MLP neurons of a small language model. Each row is named by its layer, matrix (down: output weights) and neuron, and shows model dimensions 128-255. Each number is 128 + 24 x the weight over its row's rms, rounded and kept within 0 to 255. Numbers have three digits each. A neuron's up and down rows have the sign that makes its largest values positive.
A block is one neuron, or neurons of one layer that tend to fire together. Before each block is what it responds to, as a language model described it from the Wikipedia text at the highest values.

Short pieces like or, and, in, for that are standalone words or word parts (original, Band, infantry, forward); also blank lines before headings.
L3.down48:071147060107137142108080128105143125124104129095127131149106105129125111127138114109105147135145137052125126146146118142143139132104149148149121108156147134134166122162156098158130065158136151151154092114099115140171137143120084133137112143154149193128139118147138128124098134068110114130109087140159107138139139074083135137127087119134095155157103190108142130135129096133164118121157
L3.down187:135143157125124186102116169095124134135158115148122135162117079086151141118149117131136148121136115132140104108128102131115116136132107128118129124098137133117108092191109114135082108149199128094108085112112117133101102112114120098146122190098143150114150153088143135136117111126126138127086064101095094159139170115141108110101153103138171125163123139103171098072129110127148106139074
L3.down762:100105111129108128156130134120125124172144108124117139098102110119134139057146087164153127131126148154109082145113090160157182073149157150137134127145133133124116095139155102140137126133151164169169109091149121124125132109129105098089089164185106168141122153132121176170115140109124076108121113119119142160183138142108151097111115147154125105125144135123138111107146107154128163142103
L3.down987:156116113126143105136146175125104082148145138100123120134100106150170158148098116108104141056159121131114170139074134129113099143132151133162102120146099184118139137115115117099113145109127141113109119110115139161116191080097157115141152135166124154095135120145135165165147151119142138182180134164125135098117096133134104122132145126120122116147112102120115157113142157168111108099121

Naming words such as called, named, name, nickname, "also known", plus word-final pieces completing verbs (-ing, -ed, -ate), as in tagged, toppled.
L6.down468:085161118138118142156132123112173150125152093138167129115119126140145173089118139144111128156148119157117114071110127107111138155111119114159115125129139137113146146125111103128151145094111074148145146126098147138138149102112140124108166112103115187104109143173164110086157102136120144126085146157157120126151155145137154116129130124137125149143149095086097151121113136149132123123123

Fires on nouns and noun word pieces that head a phrase and take a following of-phrase or name, mostly "name" (common name, the name Reus), also "course", "round", "album".
L7.down114:144151138144151157133150120126158141144140129113123094168126087060096118095110126146173112120127128122154168084095131102135073132177177126115138126127097160094109138170122156132133147128134141135094142136140135106121125101158195123128078108156151134153118122136106128111179083120122150143115145156138116095132091129108113137159144156083122125157127101147141154135095134123122118118104
L7.down222:164082117106087139106161151132136120148133125127149148150141099118174089088156137121125129119129168132191124142137107134123129137098104135108064116128154144106101080149104103084107139133137195120150107113100148166128130177125099099127139080139157086167096120117160080126136145147177117100115132134152120181153154152122121098123120131125119145086159134136128118112102135075145127132147
L7.down478:139083144110092165084146120099123104133110107100137083141129150131125118076129111099112183112135076113119118176125131151130179120096089144125108163103154102110119131135201113171149142123131134174105128126132147098111150125147143138183106134145124124147102082116135140080147141124135097105147116132126142113153091202123130147141087165077141122132132142120103118088116141102146119113111
L7.down1012:130142137133131134093142118134130129145144128152110101170077105144149077121133141108166118124161168131105133129144140125125133090116115150120133155162135153108150115084158107138122084128122110137096113141186163112199137152127138107148149117107124128138113135153089108180116148132151117106135121145116176103109157141104095108118144115130108164125132094127138155099121157121119145170149

Line breaks that end an infobox field list before a new section such as Population, the D of Summer (DST), and word-initial pieces like co, at, Ro.
L7.down127:103164120049138135105120142153170100113161153174118137118118120120135143142106111096112128139138132114127110129142105160172142118117109066142115108129109139166100116105161141130114119133102115116176107101162139162157176094166084091107137132136113126159105142163136093130113109109171136123126111117093105154115089151151089122157157093136128124129118165133173127154153124128138136116096
L7.down135:153133139115127130058183093147148161110102130105133155164092106129123139157113174142108095071098151132142127149171134145071097121121168103160152126139113089157107151146105077117118130145124111123126099137125115125156130144152136099121132113124099078150124109121165098105127138168099121121139123133116132104136140104156100100191111158163150153140142119089122107124141122145103136148141
L7.down561:098153092130127114119160147107134128129110121146107074129157128127126132130157148166090171103107128118148129119118121089168115172159123144137106146162146106102119110135130108120093128123104096165167133148099108110164131123164136096120171155171127124171116108114157166098136123094127120112128123079127106142118111106068110104143104113136127125139146115115169139123144146138099100114139
L7.down726:122135117164071157163100150111165122136153139144112139155127099149121092081111113128138148124124138121130119176093117140103140107143149102111151081130101145110123159118092102099091162153156093106114127123123123140128145127092160139128149153093125109182131132120120130137118140106087127159165181106125127136142094102165108143119098128158122149146156129103167148112147112181111126098110

Word-internal subword pieces that continue a split word, such as el in Hotel, th in health and il in Daily, plus semicolons in long number lists.
L3.down396:115126139155156097114145084098141118139144079072112123124095133154164145072136078127108102126116114109140137153083127099159087099095116103146126124120129137144151158136123133133110127127118121123153152102154100109147163196141101123140107100133149117075106126129124122122132127100140147129115163131145139134147146126088151140104082120117123100106145129149117168135142121135100111137125
L3.down559:165144125159133123175122200119125117142122163112163107110129148122119147101113099110143122115099145126091118152128165128125152114116092127110148147173121131185128128133130099127109148108133136152168110131103111102138180159144137122080163165178183105164129152122123082146100119140134090113164153132132112115095126104102165138111136119147141127096105197103097146082131161108168145114141
L3.down641:144113122167160113152107180098129124147117195141063181138119113134100134093144106091116160085137140117154094063138141140153154080136141137121165179119105110161116141093193118102104138096118120074157134167126103137132156118119103142146160126128115156106110133104139126139110147087097145130123163157134138100114103161114105112148111146131143115096127156123097161120136119101126135153120
L3.down926:159102121129152149081150110139168095146106105132112178165121107117146146138158094104156116129120101091131112102130155131135098113148097141151162141126107114093131183113130168151141154161104111181121135089141121150158148145199091137129121121148136123110122143156118080151101131127152130166177109144101153166106118129143105132123171138124117103160127125116112092069085163117144137119155

Final or middle pieces of words split into fragments, especially "ing" after short stems (K-ing, Dy-ing, anyth-ing), plus bo-und-ary and po-s-sible.
L3.down59:133112134143097112075148155106162110132133148112153116091100135115139135153102138153153136110135152141093122122118138120100194140102139164127122127154119138162121160144129094143163130112133162133154119116102154152148103175143147076129145127117103122162172124116103108112133116135159108143105142096144069126168150139119119111095182150165142124153142147120098112106114113135161138114162
L3.down585:151144100113144120091131121151135159134184100102095141112099133136109119137084135141191139124139113120144118159109101124145148157113150119141113101141078106088122151121106110115158141116137148095136133111116152128120092167147172133186154136131163107151086140105165108139102101130106122104124137136142136147155099142160094165103090127135146126131159096108107138103113102133119149144170
L3.down687:163098118128163092129138134183139109088153138174078123149118129152092099134183143111145123124108130151105153173156104126124149138131105166126160083122117110079121136135116113126099135109138172160110146110110130118138136147121150071122152154104110112139160068124120116149114127161149150122147125139105104112160154115182138159100139124149083127128132113134169123140106138194106150106152
L3.down990:116137139207125113148135133135109128140157167126104160126100155153117167181113107105134097087137146136149109158126113126120159147089145155113118142139129131122119119137104119167136117105147090149125140145118119133081120135114147157165165093118176103129128159126129143122192192115134123108161118107131091093123087139120151089114152159141173107145115144112153129136134094120108147111058